config.yaml
n_kv_head: 2
norm: "layernorm"
norm_eps: 1e-06
positions: "learned"
tie_embeddings: true
init_std_up: 0.0268
beta2: 0.98
decay_fraction: 0.833
train_tokens: 363400000
MLP neurons of a small language model. Each row is named by its layer, matrix (up: input weights) and neuron, and shows model dimensions 272-367. Each number is 128 + 24 x the weight over its row's rms, rounded and kept within 0 to 255. Numbers have three digits each.
After each neuron's rows is what it responds to, as a language model described it from the Wikipedia text at the highest values.

L2.up202:091096114109136136174136108146088150136096121167175125127145129110079121162154144172142141106129131145137107117147152134138123112126144133146087125143100110145076119151086139104153168131117092122138129114165143118125136131110080129120145133132141135142160177109107111131146140099147168169
Description: First token of a new paragraph, table cell or list item, often a capital fragment: This, An, A(ll), I(vory), Al(fredo).

L2.up351:143163135144160156089138160118136109138139199125150095120126102131144103145149143126135142128129153105084113097110163141090144121135118133122123129115130087140157133136140122152108129136126139132114112117150107093149156114090162131113135129143084110157116125138144157148114105143156145082
Description: Separators and function words such as comma, and, to, or a space just before a number follows, as in "70% p character, ~30%" or "1.8 to 5.5 cm long and 0.8".

L9.up1498:123142149114157121080166110141145094151123133120149162118119145054116135144096191129089114150114108125083102096111109145117137117173142154191114160121136126132125112143128150126164113124114128163131116076109105157127127138121101157128092129144117146128108104114135111084091132137171174124
Description: Final vowel pieces ending personal names, mostly Italian or foreign surnames (Tasson-i, Mazzolen-i, Riber-a), plus separators after numbers in stats tables.

L9.up1266:091111132096126118151102130124095119125125133127173109148132119157144165140112136091130149114108159091147169081095133173077115119062132132101142097117107124130098110139126182127122129177141122155128071122115123099129175138137135182091136142157142155158158120179140071117130120148146161120
Description: Tokens starting a field label in infobox-style "- Key: value" lists or table row headers, e.g. "- Parent", "- Relations", "| Total votes"; also LaTeX command pieces like \mathrm.

L2.up1:122168143082112112133141150124087094145115144125170131154130132156100124112125102170137118099093157098158062061164155155117098143094123115155138129122127113132155119138079167123126121126179077167126116092131116109132184131115130167079127171127137128150132143127101063128119087125192116173
Description: First token of a capitalized name or place, often the first word piece (Port, Del, U.), usually in Wikipedia table cells after a pipe, e.g. Delhi, Paul, U.S.

L2.up992:124122158103120123126142153160108115111163145126136142125120151119116109164106108143097110133153120118126076089084150185127122180139087121127112150106166142120100116148134146124145106076104106170142115128127114124125114116145072144133111132166142112126128135118092149128116175093162176140
Description: Token right after a multiword proper name ends, often a closing parenthesis, table pipe or final name piece, as in "(BEL) |", "Turk-ey |", "Orchestra)".

L2.up919:155096151143114105165154127101116117107142144127178144131112129156130118118135131105114132138124162114140121090126127169156091104131135100138150153138124153078179104117131101188131143128090138130130129118129142110200160119150091133158159134125129114080122111117103156107091164051108134091
Description: Non-initial subword fragments inside longer words, mostly proper names in lists or tables, e.g. Max-ent-ius, Vás-que-z, Intellig-ence, Meth-ane.

L2.up757:112099120115129116132119121170082114116183148164166121103126126132093133134127150141144161153144156134116137150147123133085104186079125141135121121118132152132154115179109149129107131127127116128131138091114118182136160138119117150113093160145130141139118136095118125117095119134171130100
Description: Dash or pipe at the start of a line opening an infobox-style field or table row, like "- Family:", "- Designer:", "| Informal votes".

L6.up1503:132134080138104129091142117135133094163108128112112121120121149125106102130145090123108157117084126131109109130122123132113128164130104095106138131146081105143149113176086158120123111115118100149125119129098159103101163166127135131131137088129092167160125158129124125138109121102169109136
Description: Separator tokens right after a number in tables and statistics, such as table pipes, "to" or "and" in ranges, and unit brackets.

L2.up714:173154160141121144137087114159110118117138138129120140085133162125115103114105135129131152126177152103081121105106113093090132145121165116132135148150097127086156144161098122092109127093166154120126155108088117175113103150141096158143126105148120171100093128122152141138141121151156136119
Description: Short cells near the end of table rows, mostly digits or pipe separators, e.g. curling scores "7", goal totals "0", and "8 m".

L6.up571:128176134123107134090110117126106157165143119173131091091126135104105116122153166181189166117145153125083080122075129110116155127091116139140102125094120132109175145109122129147089133140110140124114135124142111143092119124169113150190139151097132127148097137119161136152120154098164120120
Description: Tokens in the header row of Wikipedia tables, such as pipe separators and column labels (GP, AB, Result, Peak), plus the row-ending line break.

L6.up1513:149120171064091139132183123130107170138151085109137171127119113118124128154157136152179121136131135128158104118120124117135131142109140077124120130114133148170127100156127162118153164104139092120137091105125101144157125105175133117132162200133134125091141131149142123116097104084117151122
Description: First word or word piece of a proper name or noun opening a clause's subject, often after that, the, or a comma, such as Brit(ain), Car(ter), Black(burn).

L6.up635:153128155040104130164131144117109148176140099135143153189156163126125123144134161159153107164134118138106118109093163154122111132098117148117060104121110122124150098130114156105129089144121106141123134107129137127152123111127094159138141162151121137112131142117113130092105075154130123148
Description: First word-piece of a name or title opening a table cell, list item or clause after a date, such as Nor(man), J(ess)ica, Spain.

L9.up742:168115159093129133139134104152110119142117145138144100146108130136095130173147112181087132117134123144124111122148141126155119139132090165117170139129160158125139143132135152140145127186105114171147114118108112157131104167142124165117112171149151157117148141127115112142118137141145140103
Description: Word-piece fragments inside a partly spelled word, often in tables, such as I in Sports Illustrated/IMAX/ZIP, st in Einstein/Holstein, as in Treasurer/Asian.

L2.up1384:167114148137129123133125141135132135178154122088131098097113116134127103159122157115128105141104141119121163161142141137149120153178110149105155132114117152140129146087119158075109187130102100142104134111146120144129091126168137146147104109155139096112134111116120113134140152097139120085
Description: Fires on the closing equals signs of wiki section headings (== Cast ==, === Development ===) and the line breaks right after them, also on opening = and table headers like Pos.

L9.up318:063174143094085123101156148119141170115161135137150097174148150106107145097115175148155134121114132146135052131146140127097094141165114150141140097146159109135180142137125180127117118133127112142123095130149124133133122131118138150116133124101137153109142136154123124156126143119163132155
Description: Mid-word subword pieces from odd splits of common words, mostly containing t: ut (a-ut-hentic, Sutton, utensils), Port, apt, and word-initial T.

L9.up460:126124140127135133111109148113106148176166135114139105087150106144177117144110116116128130148134118074109131134120117135126125087112155130154050150140140145153143086131100126157130148167152166110125099145101125129150124188143126166119085177110089117101115114154167095129127148137117130097
Description: Word-piece tokens completing words inside capitalized multiword names of institutions, laws and places, e.g. Sec-urity, Supre-me Court, Fore-ign Affairs.

L2.up268:112135116081102141138149130174085132190113121115153144148135137143132066113152141132077130125107139140156083113101110135108155186085145113158135179132108135107113115128148116116109110128141123134132130077135144150107135148127141115137121094164160106084138133122119112107094152116139111131
Description: Short subword pieces inside proper names and words, often in Wikipedia table rows after a pipe, such as Cal-g-ary, Bost-on, Dougl-as.

L6.up1043:086125173122127163151108145119132127149126162125175110144155144116066112132157134114104141095134132121140094140157119148155091147158141082153134154133137183107148141143113174136167112101109098173157138098126129137101125147139135114132102114122130188153084159136159099090126076112077127108
Description: Separators, percent signs and digits right after a number in tables and statistical lists, e.g. "| 67.13 |", "28.4%", "1,376,372".

L6.up1163:127090119123137136110073121069115118108189140179150108085125140097114155138151109154104136102081131120104129141111137127111123109076133141165178117135129127084127169150169164137109174148084135106098114103101129147130127105089133127150104102132088105106098105074139152137129109121166108154
Description: Closing == markers of wiki section headings (History, Death, Production), plus table-row line breaks and mid-word pieces like catad-i-optric.

L9.up1419:122169093095153158116150149167122096151133139094156151138111123030144104140115143171114112150097099117100118082080129142078130146146115125155153139082112104160163172136128156116149096093151128182127103098133112114106137148137147142163086097137130134129117148147141100102077124102116142149
Description: Spaces, commas and short function words (of, the, from, than) right before a numeral, such as than 300, another 10, from 1997.

L6.up170:102102157115089168101140116143148182145118126123127116112121107087135125113152071170137124102083159111131115112169132127158108135138130138154131098088090130139115135121128149097079136141147098142127108119142138126138144111167098136128136125133140129147107114140153108122113146093113123125
Description: Paragraph breaks after wiki section headings or sentence ends, e.g. "== Analysis ==" followed by a double newline. Also word-initial "al"/"a" pieces that begin words split into tokens, as in alarm, alone, alignment, Achievement.

L2.up105:170074142132107095172122136143099099158129120078100116150146145114119119147126084151120156147108119140136086080159108127077117090106098130110073088110124115177122156137092094123146093148067112133164115135078131139165143138141128088119133118138151083123123159138138148164118114065083114137
Description: Fires on the word-internal piece "ag" (Armagh, averaging, wagons, Zagreb) and on abstract nouns after the or a possessive, such as education, life, role.

L9.up82:144118161102118111159176115128138079138133102102157095140114107138095158094125142124095137113102115091146112166106143134126103161134079119134162131117152110173128156125128111105128150089138121102160138139138095145144092150148123155149119137103120128099160115143164132132117113112099126143
Description: Numbers following a hyphen or letter prefix in model, product or route designations, such as GOES-12, TA-4Ks, CT-49, A-4E.

L9.up893:100135158153102093114135133163122167153143130128132176131203130127095139152152136107128134116126134111112150145095144126134091157130122108169131104122142080142132099128126122143127096119096128149157119102154120087115117088124090131095131151092104103121089108131124140142103118136148130122
Description: Early word-piece fragments in proper names, often Arabic or foreign, mostly in tables and lists, e.g. A-h-med, Al-Yousef, Ar-ciszewski.

L9.up1092:119117154124152120119111157124103172148127108157126144143121115125160156117152107094115122163125115118116126123130122147118140132136101075168071160108139146144131128159147113125127081117099123111166058133154118170136188147162121117181127138127127105099171143087139089149157126116111151137
Description: Last token or word-piece closing a noun phrase in section headings and proper names, e.g., Early life, Mexican War, Tourism, Cross of Liberty.

L9.up1321:146094157119105120156136166128120102161137118117121147162107138089122122150117107173152137089089109144105156105125123122109138143138146115112091105135143094130154148149137157131153157115092134181150172125128113120124155139156105145128122112122152158107123129122143135087131114076127086131
Description: Opening parenthesis or quote marks right after a name or term, introducing a gloss, native spelling, year, code, or quotation: Kiruna (, 49 (, replied: ", plus the blank line after section headings.

L9.up1142:164112131134119147164125104131116151112147159145149141099172122126115121127180107133151141130142155109124134149134136129108117136152115161094108106165105104158080185121133163135159134112142104139170117137113075147151094151127141119157121177144128158136118156120149088132050137109119149122
Description: Closing =, ==, === markers that end wiki-style article titles and section headings, as in "= Rainier Tower =" or "== Renovation ==", plus weaker verb or table cases.

L9.up1527:116126132101153119143128148073145102159157126150136121143157165126091135109109128166117155144125155101121122135118142139073138159104108125131126105112150130168115125168128149126131141113115129125123114109146118130119141186143070133140159095106119193124111121152097103134099115125147164156
Description: Short column labels in sports and statistics tables or glossaries, such as T after W, PTS and Away, plus second word pieces (w-alks, c-eramic).

L6.up815:102112108117128149116115133118120114127156105122135112105134172110126149116139147140119119129080147123122134090094169115103097147124102182082093135105112097139113128140110111116138123109152085094068142130146129167119102115157109152147087177118134096126134114098171140156128154097083124098
Description: Word-piece continuations in the middle of multiword proper names of organizations, awards and titles, such as Trans-port-ation Company, Dev-elop-ment Group and Res-earch.

L6.up1454:158145165095105144139120179132096177161147112102187140135125133138135175101174100127129116144110123130108103072193128142093125118073080132154120153118144134164090129160140114119132125106171117150128108126090143100147141179144123126121113141137111124116159112146149125141120106135102138122
Description: Final subword pieces that complete a common noun split by the tokenizer, such as neighborh-ood, fl-oor, b-attle and stor-age, plus some whole nouns in headings (season, life).

L6.up722:104141131136108172145117185091102139185123149122115135155156143115124137107127137164065117114125153095134154157119121098084125188114123106152118122131101135110104160162147139093114128108099144105113116137137049139112093133088140095147115113132098153165142158134103136123131131123143147114
Description: Two groups: sentence-initial This, It, At and the clause word that; and mid-word pieces after St or War, e.g. st|ra|ight, St|u, War|h|ol.

L9.up335:127144164158142139086137169106146161129130160136129121190144172124141156119165154161128137104150139135129117103152098132153105136154089091106145161120111125124121148155095132115136100120122100125141117129103072159104136129092124110115143127089114181120116150102121086130115120118135116134
Description: Line breaks ending pipe-delimited table rows, plus digits, decimal points and thousands commas inside numeric cells of sports, election and filmography tables.

L2.up669:127116123096135157129126146165107154134131154099129153135094175132106101110113143114101136138150154107083083111113145149137152155158132121125109186107135165099154096148134129131198129083111147151173153122130109119176147111164114121158130149092165094094140121129145137110132120093107167109
Description: Final word piece that completes a long name, code or number, often just before a table pipe or line end: OCLC digits, surname endings, closing words like Series, Company, Institute.

L6.up77:124103143106136124066149111133135112111171151071142124141094146121132121117119142139125131141146134157103104082094112143116152158122095123161109123155122140106136096146139146104106137134148116143136117124178159090154176145114125180155121128127151111103128106110128139107109155099161147094
Description: Hyphens joining the parts of codes, model names and compound names, such as GOES-17, ISBN digits and ZAZ-1103; more weakly, list-bullet dashes and table pipe separators.